{
  "vocab_size": 2750,
  "norm": "layernorm",
  "positions": "learned",
  "parallel_block": false,
  "init_std_o": 0.00833,
  "lr_mult_o": 2.0,
  "grad_clip": 2.0,
  "warmup_steps": 200,
  "decay_fraction": 0.857,
  "decay_shape": "linear",
  "batch_tokens": 32768,
  "seq_len": 512,
  "steps": 10676
}
MLP neurons of a small language model. Each row is named by its layer, matrix (up: input weights) and neuron, and shows model dimensions 96-223. Each number is 128 + 32 x the weight over its row's rms, rounded and kept within 0 to 255. Numbers have three digits each.
After each neuron's rows, "fires after" lists the tokens most often just before its 100 highest values on Wikipedia text that the model never trained on. A number after a token or word is its count.

L2.up634:105139118115164139107138096146143095069155060086086107154132108147127156128101133165131086103175192192161173179082099119118122086126152078101102183114139153085121139169145140103158147126181127150085143116115154105177170130146111072086124077104083165186090130176103140121178142129138141137097162136123100104104162139114166145171168105153164157115102140117123120136105183115184072126144
fires after: " Ar" 13, " N" 12, " pl" 9, " ar" 8, " Br" 6, " d" 6

L5.up1009:154112161154140128121116045096189095107159082208081172180122106155117138084172138118117116092157132170084050131085115175061076135156092124143110119124189064151124095125175089180165103153145164122127132148138122157136129103133152146105080134022150099119128132117151094138108090089159115154116124143141096149189152112167187171117143101174190140104166193189134067106116128119115112109117
fires after: " m" 16, "emor" 9, " appro" 8, " gr" 8, " M" 8, "re" 7

L4.up315:131103119140126175106137129082115144120136106134065131104069145088170121108177127119126158138139196114114176113120157082055148085069100118111121120128088116108103108182129179115111105149103159104147117180112169087106062111138136168129099134107156160125106119169157102166110161143143140173166198059083127127140148159186075182166088054125139139104105140158098152115212197130131167198082
fires after: "," 60, " Man" 7, " Miss" 4

L3.up792:114218125240147114102142122118198117080134146152169068085100059081181107137096114077162152140143166118143133143112169082165144115153092126072136141151140050148083126148137091076125123176096159096123066072085093157153182114107127172161123033164137121117119088152210136094133205116165138156134119154179119130090102109114131125099114154084066151108171103149119119147135115112154113098124
fires after: " P" 25, " |" 22, " p" 8, " (" 7, "f" 4

L5.up26:089165171103110129108169065145135104142136148150141052169142147134138117163109146144073079155118119075131130124135134152084122197105083090141122105146101121162090182113138114132070083111166189087181062142127100158133135154142075136105194122118179190120129152143129164115144122130106101125128127065070168151101211179171124135110177138104163104087139159069124144128131118134101110095130
fires after: " Al" 37, " al" 14, "Al" 9, " Ab" 7, " However" 6, "owever" 5

L4.up199:147132109082151138123118091135153143105069155183125167099130094156166111142110084115176195156076112124164135111136111138158133135148131180138077134113088084127150177071112115134115158113187150113110078189109108114102114095172122134105170087112163081124123096151090152169054113118081131148166115093107119169157131168142156162106131139073133162141092140151115097118146086128064170131161
fires after: ".\n\n" 21, "\n\n" 16, " |\n\n" 13, " in" 10, " O" 7, "==\n\n" 7

L5.up891:167126146136184105136111121120134179155147078118107135136153163109134106124115108159134133094180098118115133147100140101092135102149144113090134136134154097010138162169110101187113184104129127089147157095157154129192133122176112101170087125158155123111207122162154121130133121078131103104174120143123179133073179138084118158123182143181128148148093169118095172102112158066113121144128
fires after: " St" 16, " st" 14, " Ser" 8, " d" 6, " C" 6

L5.up201:151175128095099128181147125083130105093139117164087104127179148192129168149134111102158193119137163112130066064110113128077124192127120131137129143094104121082145116119129125107140128175079132133161122115125081103166076070153125181136077141092127128113133159165142173130186161142119166154119175100111127091100134155158163087137175095050135133108127102118103073183138170087108140125135
fires after: " w" 20, " k" 12, " b" 8, "ak" 8, " m" 6, "-" 6

L4.up578:060083184162166191148162105126102113132125116160093132096103105126192093161119073114105118104105140103124126109188151123121190175189101110107191197159142177121136120124167116081119125139140102078108129140062158123096153128130157143097076171097115113046141155178149139138147121067133070112115143115171134075100130134141166126154185146082137100118129153101098078149151126138133128125140
fires after: " t" 24, " g" 17, " T" 10, " s" 7, "T" 4

L4.up470:117143110134112119112167132112096110113113117137167105142141117108125143151127127119186142106133116093160160172094151097101180130121079138120091113124104152128160121120208183105138088136123128166131114117123092151143122126101152095219125122116167097126086155108139076118164155111120131137142139173058125083120228092105145155124134127072053158140132108131188138145108154151105121115152
fires after: " P" 25, " l" 8, " L" 6, " D" 4, "P" 4, " p" 4

L4.up866:146122126149200131116153103106131159203162107067147209177115087185155098119118118117133162118085190132134144109135185115123109138137173182139124172113175151105084121091149154143139137120129130074127106122062093120079102144128083126134149102142144129124135116116135107156131118138083138135171038148095066175123119151169121147156154136137109079119132163093110121120104125151154155052170
fires after: " E" 37, " A" 8, "E" 7, "A" 6, " I" 6

L5.up802:113117138078136195139102105066165113118178114157072067094109125145057113082130127078163152153137117129045107151145131146131054181122070108122144198122135107131128118137159107121129090152107115157144136095137151142198120189118136117182177162070134148129118081144146119181176090149112106102151094152098152128195125088108092121116167131095067140110121116158108083143156158028114134131079
fires after: "h" 13, " f" 10, " m" 8, " pl" 7, " h" 7, "ch" 5

L8.up894:142123144110135123081110148120172123144143114053180162113138166149121170121095067171131135147098145128175149140109124198150098093101153089106116109084159075107137075166161131153128084178156086145144062154118144144090129123109200136106128136056041116109165146129080131107148061075124130056121084152110121143137126110125167106134177139172114164162157104107138108059178072105146151087177
fires after: " C" 19, " c" 15, "c" 10, "oc" 6, " law" 5, " was" 4

L3.up529:088121152069100101120102132125178135154117116189127109139087178101134176098127094134120147114138113100088173104131124162127137125137156090207137090153122163140112123158126162118081131106096166153113023134075118113177160149129089175120127096131156125165147100096171022111122173113148157129107078081163084131088135141136158155152090209071119116110116111129160153145091160142099101168173
fires after: "201" 22, "200" 18, "196" 9, "–" 9, "\n" 8, "199" 5

L4.up834:117132054124115156218151051106148118121168057128143103069135119139188145097112128209107151139102078141151138065111116181119176104100099154154127109147127113097131148122138087127099133120105098203172103161115104131172126117131097150134064096108166109114119154113141132116145156068158150109157154105049152120123108129123112171134109130180133138129106211157135115156126128126108074182071
fires after: " " 31, " ac" 12, " a" 10, " Th" 8, "Th" 7, "." 5

L4.up910:194125110053137096093164149070140158152182109158143180107178140166152160167093109149151121065104117147140140109100106147184123061113106178150163136179154116096113085121128071099150121136073067182163096142098126124135145099121124099132124086137126138162140143067144101134174169152160148184164139057086173130152136166111055108113158184121135176128130136179169128120065138070061181164102
fires after: "." 23, " A" 13, " bl" 11, " a" 10, "Th" 7, "A" 6

L3.up947:074143137160149174113144114124117101151102087108122142178113183077154123116186161132166187108096102124096139150151134143081056126100146155168130153138102083111089145135164164150148142100068099117114104130098122064116178124122069170069097119107131109135174146121090138115163091074104150156168093112154166146171117182146159150084151110105168100118146105149107182078076115124122079185135
fires after: "200" 23, "201" 18, "202" 13, "197" 9, "194" 8, "193" 7

L8.up651:162129113111130164128135118058071102165115155142149125134149106128161128076102142168130138151183154143129155092111106103071112127072101145159060134147169119151146175123142162133165161066096118194161110175172104125135093086144210177146104159133143165117137150116150152108119164073142147098149134136080116127104133148169108188134105178201145144114073130132085122124126133164112131110144
fires after: "," 78, " ac" 6

L8.up184:127157134095078156105173064153109079104129182162138132188139127153143112099121085127126081130161057086104158157105091109191130106112171142139090165154124087142136115150093139182104101110129154169160167136135132080109107166152110139153138116128157084114139158099095120143105169086094129096138166104141166150097118211179132184111141163080142137171102170129144098127098151108090109132148
fires after: " Ab" 12, "b" 11, " b" 10, "am" 8, " Al" 7, " k" 5

L4.up474:134093081162140101087120120152129146086135104152156146059151161125132136104162119077072120097105117171133042078133154217130150102162157120098155113110147119171110110167129121074102115112150100066151110099143139125166117094164106159157156166047138121081140061205114093142100111147042156144122146174066122135126132132157132123121150131104098108109138140173146138072135123120149151162112
fires after: " L" 17, " H" 15, "H" 13, " M" 13, "W" 6

L8.up474:096140111154056086156143145103122173123155107130119069112165196119176095148104141159067130182176124105144143165106156133126133136151145106174121143110107124184132099188170051186120106124143116143131140134144121128115104156155143113170088118129166131139109122088142120106131162098104175125119056083098145136118106111130207193157136151162139103128143069169104138141151167092108121126148
fires after: " he" 14, " l" 12, " f" 11, " c" 8, " w" 8, " le" 7

L3.up490:132142200117163151113130117105159143120141102142154123019091091023173113112183077126092141096161128141122119135131184117135164121162149103131131107117111164111107139159135139087139085132119115080104100162146090156133124099123132123073106153093130103039183141143106093107108119175089194083180131162187211099102049131148168179121137119101097127160177095119105138128110147141115157144153
fires after: " b" 19, " g" 16, " w" 12, " St" 7, " st" 7, " h" 6

L4.up246:105125184112202154172106177113176121126112114127151161101088160136133162120145123085119081150136155116119127141113161043131117124195140142075114086131097122128073094149104144102102085096133080123143085100189115114134162099148120148167088139102170141102108126124120143141090135081052089155133106117191150075026138167133114176163126069091154141121105077130104127122066147133162187135158
fires after: " G" 21, " g" 17, " V" 10, " L" 9, " St" 8

L4.up228:151103144079144139105053181114180086057153098140126165150144082101162074097138110078146090104114094120133170137129151151097113088158108095140068118098124127148161159161132082155150080123166100116145181125124130165108108216145143093148117137122121133139077150109124164121158130107148101149148138141111080104153105141121116138053148136175151159152182096182094064066110106093135131154183
fires after: " f" 14, " F" 12, "p" 8, " p" 7, "C" 5, " P" 4

L2.up41:120164104139037137200098140076106144113118068088133189187073101118118087144107091127180134086145129147141188145131187110134110120179150135155135129115157103154108094144122183075114140129157184133120133103096154122147135197115134101142139133152148097074080138137093159129104126172138098148169066113149066100125178088168089168151174115130124169114145148104103127183130083134229179112118
fires after: " N" 22, " J" 11, " F" 9, "J" 9, " (" 5, " G" 5

L3.up734:064179181187115164150134164108152125116154181095104158107143155113199165132120093117130140155110098175159161171189165109166178089106127049104104043050138170122106099121119131097085193080126104181172131157097101162158120109123150084137071098094086107175113161103101091172128135106111107185112180153107123165143089108105110146112144122157150159073136100108089105163095129107173156132105
fires after: " c" 13, "p" 12, " w" 11, " s" 8, " con" 7, " av" 6

L2.up306:121106123099147095098108086158106123100126153148181124091135067140097154187127155105163092083117130127077138104063078184168121157144105182113098173152105157124109096150099095130122132110108199196177126163100097088118160122104077159136132109070113085093146208093152104164087103145190103124085114106087079110137120147100142107097124120088160113089159120085146089107210106134186160145199
fires after: " m" 28, " sub" 8, " sy" 5, " s" 5, " re" 4, "om" 4

L2.up301:053126110114146112066151135157062164149119118117092145137158149109149132157084159164157081203130122128059083061110164117095083166215159104147139199147125172182114137097157109060084140097094172099092190125075180189132109139098143134099231149127113168102146117128144079155127063105139094151121209098099106083091103096130123104117111153079134118104131115164099125106140123131100110137148
fires after: " S" 36, "S" 9, " Y" 9, " y" 8, " O" 8, " s" 7

L2.up45:169122097119111196129107173086134132118102068113120122109131108086178177092093143106133097089078128160042108140149134118131119126142130170143125103178179082065084167123150132147102181114124159092196107089134133132136134068077151145143128185118126102147161132185142126084159181142131075099120121144149139097158112044145131155158134130134146171071127148162100178129135170131154159127158
fires after: " st" 30, " St" 21, "St" 9, " h" 5

L2.up638:109113122123140126171091151146073101153183087112118159154053117145074018119106180103135111078134110125109113072126126174083130105149205120187162134120162132147073142195082136114098179117140103080125118183098156086130142116134108106132157123081128158091162147107140100097136095107190179138118072137172112060128155171114111125111158134150071098126114126098161114151120102180148122165133
fires after: " J" 10, " T" 10, "J" 10, " Z" 9, " H" 8, " s" 7

L4.up282:139134105103158121134150122114128149165148103137157139137151165153089163113152168128196093069144173121087111149148120138104168156106154070158058180147144175083110196150168140136151121157078128117127187085086145117114209132082123113151189150134139083093121123117121115181137063111102092123206044165112147153127098130122097099081147095126138088108128126119111110076128155112096099145192
fires after: " A" 26, "A" 22, "I" 14, " of" 7, "-A" 6, "." 6

L5.up191:142221133112107112041157167072165134070077160131095126086119066087182139127135115098149072088129144086135135104172139136119184102124157132100073115133169185108078143098131160097133128129118098106184133090168108175101119105134147139169134046133130180191120134138123122182104098091118107135118131133174093140166175101116176138168193149155125066093136162170058085086153150161154155097129
fires after: " P" 22, " p" 14, "p" 12, " C" 10, " ph" 9, " c" 9

L3.up563:110137093167190149101142127099051163096126196184157184101134118087053077163096116060138118148151158184108165073123141198123147112174119180122106125123114110149109053136125101167116112131108139093110089144112113137155110128135147158109077144105114153124121131101107159082148102059206081115119090115168099119178112105110096159136139092080178146116156150204147105159106145102125171064100
fires after: " \"" 53, " (" 9, " '" 5

L2.up569:109091158134165123054192083148157084054100122139125125094185123116128144122107116165133172104150051126123120100156113211135149154198112081129160175131170124125106116148191045112103094116161182169148193158113062139144153143119172111079102045076121120100119134143159120125126117109133189069128114121146178081150148147117159131157123155054114171105131183142146041151075117093079146079118
fires after: " t" 17, " res" 14, " s" 9, " m" 7, " B" 7, " Cap" 6

L2.up29:178106175120139107095149133153161134091172127095101149093120098135091081104177106154176096124166101133154161179083104128139155113132135146111182172107153131069089147045198091104097155088173170103099127203132099115154109129112099107159131060068156179094111156132122211119152149103100131055112114134152154129145131224151147146085147109105174156151161086104160109168126164108135128149098
fires after: " d" 21, " f" 18, " b" 8, " e" 7, " t" 5, " n" 5

L5.up386:127175114110182149162113138125144108121137216123086137089179184127121122119049094106103009127125113108119173090158176176132160132169111195141195189096072161156125154125186084115171105123166163136195108147152121162181105149103205117168115103090094129132088149132121081126134119091113149092098058083106079089114124155108102142099127104142104129091158092120128104165098145093126118176142
fires after: "0" 11, "'" 9, " m" 9, " h" 9, " (" 8, " \"" 5

L2.up975:092063115114168198085045132114172074090145137144150119135084164088080064204195184080071136160154102113131151152100139146082099146149135178110158130140081145135091147109136096150153135150123154151067100177094111145120131147129138140129111110113174140036099086128133183139105145147125125143168035111151115077162151141085148138143136157056108135162151108153123149122061136120145116126122
fires after: " b" 24, " re" 16, " R" 6, "B" 6, " p" 6, "." 5

L2.up371:160121102104161108127153116134131153121110133110090150114104110112172081133161112112099080167163071141097153176127105096053098092083109162130141113130115111111096125157177125115123163147127150122086155089150130053076203164114133120139126103127127139117155145084099156156130071126058189123114172164139159105140148131076120148095111090136052157094089157124146096062105116119171119112130
fires after: " cl" 13, " l" 11, " n" 9, " L" 8, " conn" 5, " Cl" 4

L2.up480:104147116133136151190091080116168124109142096176105116100178059200090149153192184073098129163082125159115175135093166179104045154162096123158172109112134124159113173175092168149132165065090146126120039068087175104190107065157130126115150082058082119082120156131109104102139110165131162093051153178145132131117142135167203118141166151116115128182149111095180123144070125137097152115130
fires after: " m" 18, " b" 15, " h" 14, " H" 12, " B" 7

L5.up378:120113133174070152123157126100138207152138152163113086028170152073130140125179111084155191145161092139134098111122132080140069108102123147155152152111131145064100111144129094099124059072120103169127112094161148092104124120168123118146086098052145162183123133098104150118127119169146131114146104112132109103172148155117142203089157138083167129126079129118086137078170169169176139146146
fires after: "," 68, " ." 7

L2.up7:149171140090155134087171076104151095067106167163108147076141110124126139072108123138139087197133081121069167182131092153148131088096099183085141092168151132091114109172153144133088149133102127124168135172161175110092178117153126100123151139062121125174110163061114144138108134123178086145076154137120144170107149120134126105162138154143093166089151141111100146172086167172060150101084
fires after: "\n\n" 16, " (" 14, "\n" 13, ".\n\n" 12, ")\n\n" 6, "==" 5

L5.up548:107139114178130147144138157156146129088073187145180154141165122048108183096087115165134099094109106140070136105150105102179153088118147146093107121129182148119129148135126089094104177134117107142170162128117167131135165169124151093125107134152152177095109131130211209102121172124124136136184088145120140125128169153155088133108132113178142164111176087162135156102111068140117101126170
fires after: " a" 17, "A" 15, " A" 12, "ch" 7, " indust" 6, "ult" 4

L8.up115:123048105164119148102103101152078167092147106149142161094110060123183095173066120125133173114153175172129126110181113175147154167153112130116094127095100173189072135135158143083113191158101148103158161160103147084133089168154103149151149096129106139104130069137174103145110107089095073112097100130134195095146142084144124149112173165132064123052156169153175155090217144115106097125078
fires after: " s" 25, " E" 19, " S" 15, "1" 8, " Q" 5

L3.up927:219090101141145153129121103126150155168206103166114113130151142167127109097078088139129120093135177146127108079139146137145158096105107146090108131124197104114124109128086130138134133111089145055163148137152068098182110069156099162162141142146159130092150177159083127101121112104081166111124120144103159115092175120123113141087125041139157144168120119119121132140137159111163143205087
fires after: " h" 23, " l" 20, "h" 9

L3.up588:122096138165120099140102139084114142164168104128181093104131142138189097134065109100178077112159131130226139104164204143157155083134090148077105114151134111113154174182082141147133110178082088076133108105130083123096134114139127113140168085163104069076063063140103105088086122135129187145131048092155115056152079169123121152144098107124157129129109110120168153100190134113181080147116
fires after: " l" 18, " H" 8, "2" 7, " C" 7, " D" 5, " f" 5

L5.up473:115134132088143162122141105132093188120096131155117146117178191143149097116204149081120104127105135095070071076115139069125113161158117149122116166116193110094086143134132159157139096113161089156110144151148127143090121169128172119109191130102137158100146163087191164119176092152089111151179129094165153128062110159080146130127131118148130149120179146178084121129103104141182170130148
fires after: "'" 21, "I" 13, " y" 10, " I" 7, " A" 6, " W" 5

L4.up266:155091099111145113063153177109143142123095133122117089170103089152119122106160129112097125100147119163169144116156104174139108177219090140097112092145141108131102109153171117094111113092135104115117113142156064095101052129128102090134195106183159057127097143204091136102124104097080137098120146136130077163125141134085147140088139149167098208021128158132127161185090165143083113173141
fires after: " " 38, "3" 7, "5" 7, " the" 7, " M" 6

L3.up999:232171147180137151186168084108057124114123113137161117159127131176098183166142114142120088179069139170134073135061129164163102100157149097097054138170101068153172102090088163112131126108125105148141126108107062145143132107085156148153134159147067133057156135128159110139114152114103062163079189125155107179148136145132147131164124132108160125123129124092099137171071135167181124116094
fires after: " G" 37, " K" 13, " g" 6, "as" 6, "g" 4, " Y" 4

L5.up69:154147160123088177134170103119116116126153153175107160173091128089121062110055126103167095097155126151075124150097151146110094191172086116164110090107206086111161096138124102143183167117086117164086129161106137113179154078118178198059126092135163135115073114128055156203112117154129169086150078093104135128176111107104137134113145137055123150123169160152134106091139105126126118094128
fires after: " |" 24, " m" 15, " ro" 8, "m" 7, " g" 5, " M" 5

L2.up847:129095101193064168135145126119056121171162127195119110093162103130126111059173143145109099080121061115126126146119149119142114121111144068144139154129127098146099072173112093051153098084093153057152104108166146091150171073059092194153141117127161162112146095121184082150104120127130143102089118116080123120160146124123154149140191130123152090148186145143104173097140131110117106136127
fires after: "H" 15, "h" 15, " H" 9, "Th" 8, " h" 7

L4.up631:145128144149166165081132138141126132151066094116082143090165152145111141095209147114173086110103089085100047150172065162169171137134171065084108163133153097146141159119101151114096092130156151126130151157098093120096092164130149151163180071137145117118138057114089122135119083169114144085045088104070109160196139127127138112177174151153138131147107151113145179112104075140147115136105
fires after: " H" 30, " Off" 8, "H" 7, "on" 5, "h" 4

L2.up157:123182172068091156116103084115177128135172125074138142123173147136211150135082106189179159189143176139146152148184187090140158090103133092131136090057130145144120085134068095113138086117120115134118123093078116142126104131186125169098072094136128178167088067126093122115128145135118113148103174128145142110089104083202143183083148165140103141094128131146104173135104131144093149120168
fires after: " p" 13, " f" 12, "f" 9, " dep" 8, " W" 5, " w" 5

L8.up946:176121180147152166175155149132082156133104140128134081144067086105166115101090192167125116090114116129112159160103162137102105132187121155127121137108155122163171170086097157109128070103133130172123146135098135090158092130116145177107166097121104094121147064119152159102134113124155153105120130055111129163154149082172149127093138151104120199115117141120073176100120181153155148244093
fires after: " the" 23, " in" 11, ".\n\n" 9, " " 6, " a" 4, " during" 4

L5.up528:141113112176129114148139097170161122145117163124095180092081124135064104142109126134101071074168122120142163104087071118211147111100142112137093093118146177187111181063160154121144154168112138158101173149171141135104136130168133216198134087153158145191120137105156184102084206171171112157123086163094104162128171067155150172132107143150112137155093116054116120075069116096113142176109
fires after: " al" 13, " U" 13, " El" 10, " pr" 9, " Bel" 6, " Al" 6

L5.up921:112172178158120129136154132142106200131062105104137102161105167144124088165152154105166129178120139186165074085058144125139131137121135173157116130116129105156180126116130110073111139075134097117123111151143133169179135159139130183109155151130145125031088116063182098136124105150098055125166109106126106096155166084155150175128132147050112092213126195123163154065090157131178160104080
fires after: " J" 20, " K" 14, " G" 14, "i" 10, "J" 5

L4.up111:097066108142122181140172136113147177066073145108106099149110122099078078097101118126163153127139119139149109142106118070100101193142098126145141133132139181160160157180120212150121163125135123161124092183162095156124123198148108164162126098139171152190077063163113158116118201101128101129122083068072119124114148149130078177090136117194032165102127117124159108110108146171162160139170
fires after: " Al" 16, " Mc" 12, " Bel" 9, " In" 9, " Ol" 6, " El" 6

L5.up602:089118063177159113145190144098077168151086121147156139130117134112129052193173122126185099150131098179124152127101132098114116163134093181129117114091116080126142159177134095157091095166129130128176207101110115094080131132130108118134144105160115110180168158091115218088088087111117142144136170126173100137131116123105048152123170135148091129147149114114111132058141111111148154130118
fires after: "y" 23, " ab" 8, " My" 6, " new" 5, " ad" 5, " pro" 4

L2.up242:096133120125097080123118117124127174124131130179114120102106122185135124162035148075126161147089174113148150157148134146151116131205120170153132051110147127168096089156114117123067170115165088082101164072116108139135180099134135144102076106059177085139125123105122124065164097151133092115153146216174134115120108083175092118111155124051178158128105091137087093076118130115106177151159
fires after: " G" 26, " g" 14, " c" 6, " st" 6, " v" 5

L4.up885:173099084151116192122115128126153110166157113237118138104120112179146086148137167164133148050168115137113116085127104102058145103134097090120133112165138081107134158142110115163159124176141127085169092142093145210167174161189113128167145104107143152105139116129135113135188124117135153126121142102104204174091126169096138086094112119081063126112047147129103180092067158116150178192117
fires after: " H" 13, "I" 12, " I" 8, " g" 8, "H" 7, " h" 5

L5.up784:102081126113086162108144104138117162081120146110082116151089159137112173108157154155155072118135124149124157163155146044086129120152172217142073104235135133115128141099136175084087128099076180132088111091092106122125124097111110141136081147159112097098125120159103154147044133163082120099156131116130212120122172101096081133104155128172085133118120121172094149157174103148153140132127
fires after: " G" 17, " W" 13, " I" 9, " sh" 7, "E" 6, " g" 5

L5.up726:085161058111138141160094125100088107098165112132167153102140149145105148136128149126089136129154119185109093111113179169076100051093151117157106145131101166112173042123184153181149140120157132130105097119123148105088149112076117116165095103109111179173086148167185131107145204121045113111177158179167130123068174184101173150160176077132075106178078101152195156172122065114102164159176
fires after: " l" 27, " L" 15, " Sh" 10, " sl" 7, " d" 7, " sh" 5

L2.up918:110147109142127116145158121108161067094148164104103163112086127084120131135109211098114122118123126105085133120144140169139106117176115141160095159103166113127119143172195153085191146092147121144127102105134113122093145138152114119142176064100104194107131150188115122145114182138084137040131145148135111086138054163128220077125086094136040137110194088126118128100124124131167112141149
fires after: " H" 25, " h" 19, " m" 9, " Le" 6, " p" 4

L5.up597:125193109097129111145139124076081149108138101176142211126169100191104133090184111086150119088122131108100149108137107123148153162172128168124136096085185102161126084154120100134161098178119106140071144147071149137106104122128136122167117125098136170148120077157135130127111159149156070095180096158134085141113208086097095183106155177191126105141139105119079113111135140153161076083128
fires after: " m" 15, " so" 13, " s" 7, " help" 7, " dem" 5, " sim" 5

L2.up147:132108147096189106162147164107181106090111097083122205157129128079113172134055056121182114148093108044192119146118086094125138096122142204047114120086150122101123117135096186145116144083170112123119091085113124123148163188125147067154121134104118185178114137140067107155088111117135122117133100143171144149137110102119155148117103090151175111130185126123103092102115127107196125106079
fires after: " P" 17, " f" 15, " p" 15, " n" 8, "yn" 6, " v" 5

L4.up375:173130135163113134154055109086160153142081126137139147129092138094126184099132131102155147132109109161095092150165150136105107100135105143069105169146125134143112087145147180102167086167115080103132194114149135119197139105195142150130098136076158152087130152143177124200167087150123086152089090201138078080073086101149125127123157139150122117199143188133133074110125111127060174132142
fires after: "\n" 20, "-" 19, ")\n" 9, " |" 9, ";\n" 4, " " 4

L5.up507:137129103182147083082120143102126093126189147127101129147109142077134101090119178126105140132140110156068174105090173169082097136124172081141165133129140099117085118206150195138094106098155131066142106133158148184162146157103087160168102052127154073126102150160086114136137156091101139067137112090088116197099162142146155179148155104102136138121134063143099075132086110150150067136151
fires after: "199" 19, "202" 13, "201" 13, "0" 9, "197" 6

L4.up101:120126110143119142113134148113070138137104171113049136098092144131097160110081148162151142090190111147141147103089119107137125094083105187124117108101146090118120091132160106045200119130127162118133173181101155123135085118123132144181134146120152125031135132124147147153087058109165185106119103156115123117107131098177117173116109117158123115094108121115071147101142145124143138162191
fires after: "," 25, " m" 9, " al" 7, " wh" 7, " th" 4

L3.up622:148164147156110157160144135064099160120096124180194114131094088094097127150118133069144218182107118082154080148200201112145142088197148150104145122124146137093067118148093119123129166139076134109159132166106117080178122113123093153176145076107170087112113100157154134092142152159137136108088106165175126087123143146191168120144123148114082154138122187209123150068138153091136145078144
fires after: "-" 32, " |" 15, "|" 7, "==" 4

L2.up907:175142110120169143137160086132110127107137145161108183151121125141085080123100161184156125153118101104132138176153115120118119155072038122156100148161108122075129074124176136147111153080129162133108130199117132124104094087129142167100095127139110146136142104138155105176133142145172081159145190105095126139145107141135119151157158114088090088095119136135115171152187139101125215089172
fires after: ".\n\n" 36, "\n\n" 13, " (" 8, ")\n\n" 4

L3.up295:088111156110110154176163114106148114134125112148097130089115153100162158150103180128095120176136129100157100161140186152130076144195109095140163161168139136154086150197111135189132145112109126113147132138187159151145094129131115155143164140113118138074137135122115163144179135069136087159128156121157137114109130159137149140166147166145104118121037118113097122100114094111160144132173
fires after: " as" 22, " bl" 20, " s" 8, " g" 8, " l" 7, " k" 6

L4.up353:112115159111083131159148049156105113102084081142214146097012092050165136134097135095150120095168131115167090158151138176146140089188117116106128104075138122120116131132119150148097191094151123143124125109137095089146109120123102093098147096155138165133121095099124122139077154166114116141089129139158153118087115066104172126136119067152121146095130164163107177129169141135199055142148
fires after: " s" 26, " S" 17, "S" 8, " d" 8, "D" 5, "-s" 5

L4.up662:101097172091130130106137085090149080180168104161172123079142135102147154156129178137133115171129096126137135143042113090133136159137065181115112171099114165134101120165169156166171104116122073096092135156128084170159134167154157147175144147089151076123135108192101143219141111127117138083102061107114152118138100157128228069127139144086103085100088087097120169110108149092069188123163
fires after: " h" 29, " f" 15, "." 7, " b" 5, " t" 4, " dis" 4

L4.up417:168125138088148153056165091108141092150085119151061127082128143141116159108138111157156098111125101089192149145090077200077134108173157128112098147112106164106139114074148109126082110121063121174164175139127087153147185185089070110155178118160151136151109143133126177112151107092122115140194170130070127207150168144211111179154105080134112113130098175124107075115153077098098117090158
fires after: " al" 25, " Ab" 17, " A" 8, " Al" 7, " ab" 5, "A" 4

L4.up589:123153128137112159138193127164126128125103201110143171163124069122182080152143110185167097147163137126061133156094150113138108092119103136129075127165134098059122087157109113101155128141104089161133101062123159125126176146190126154163112199123056167121071180167125178146188137084154209185138120136110129168106088098115118068204126119109130163156193127138094135121117147112121146093131
fires after: " a" 38, "ch" 7, " an" 5, "th" 5, "." 5

L2.up717:078118172130172168069110133110144101100096150117152132096184188093126142135139125174164149154099140114150090142104146106122130053187156134179178175111099164151074109120110111144134123137113137142130109114139042162142081139110115165117133071136099143126086162121127173124164129037156160098221162107151163133094154138135136109104141074132169090108169100102098060115119120089094106158091
fires after: " t" 23, " l" 13, " p" 10, " T" 6, " f" 6, " s" 5

L4.up391:107208079156199162123102067151150115156101103134078126151174190093122193097137083145081099111162110128150139134107154123149164128067121160126128116145194161095111116111124150121190084106096146116109110176125127173157182106105094138122112128175146187156131074111154174085134154127171116120115131143046125166138141118109128186127122159124081136131065108120109148129114124105120080145070
fires after: " al" 14, " Jo" 12, " Al" 9, " L" 9, "-" 8, " " 7

L3.up626:134137142162142151146104054156117124142128110147124141086141158121176120119100189128118116137177107113141099188177083117106142122158131163119071161159121134112139169144158186181100076129065166072043122144137135179111083148112124148179192054085191192133121180081194140165136107118120147129146082101099136106067138091146180063100071124126121174164075092110147175080131117103096086113127
fires after: " I" 19, " D" 16, " G" 14, " University" 5, "I" 4

L2.up870:169142145097131115166147140134133155130125134085131183114074126174105083078119164147081144150123065149118167121054172116090086145125110130124135160135095166169138133140170124121146150115110098186107122133151156094118130117141150139126190102109103104125165104089131136093118128142068169131110120089135207135144086081162093175116160108121073105145100127119119140105101191181220128097070
fires after: " L" 25, " l" 14, " N" 12, "n" 6, " W" 6, " R" 5

L4.up712:090110108126091115106144095139131116160153098153159148094138120174084129152147099091113149150134145155090128118088127111123160106157107177134157216141151130127090123146112111095121084117119084135140098129078110092153145145128105161115141138110128172058141189101118157146106147048228095103124084176211127136161135156103113195157096133173131145084176132103099094072170127084122084084102
fires after: " m" 23, " acc" 10, " g" 9, " s" 7, " sec" 4

L4.up206:119136134137190208118166119187059108138124151171132188141132141158125133150135132117136065102104108126128081104117180076095100125143164128141027093122186143145142123093115099134176138131119055138062111128141122146118100106089075133160149123090099106134106134096224100179141158140107128141181093142152179144093084126117112114125126143071087150091125087095086158037112112139110143101181
fires after: " I" 16, "D" 12, "I" 8, " N" 8, "'" 6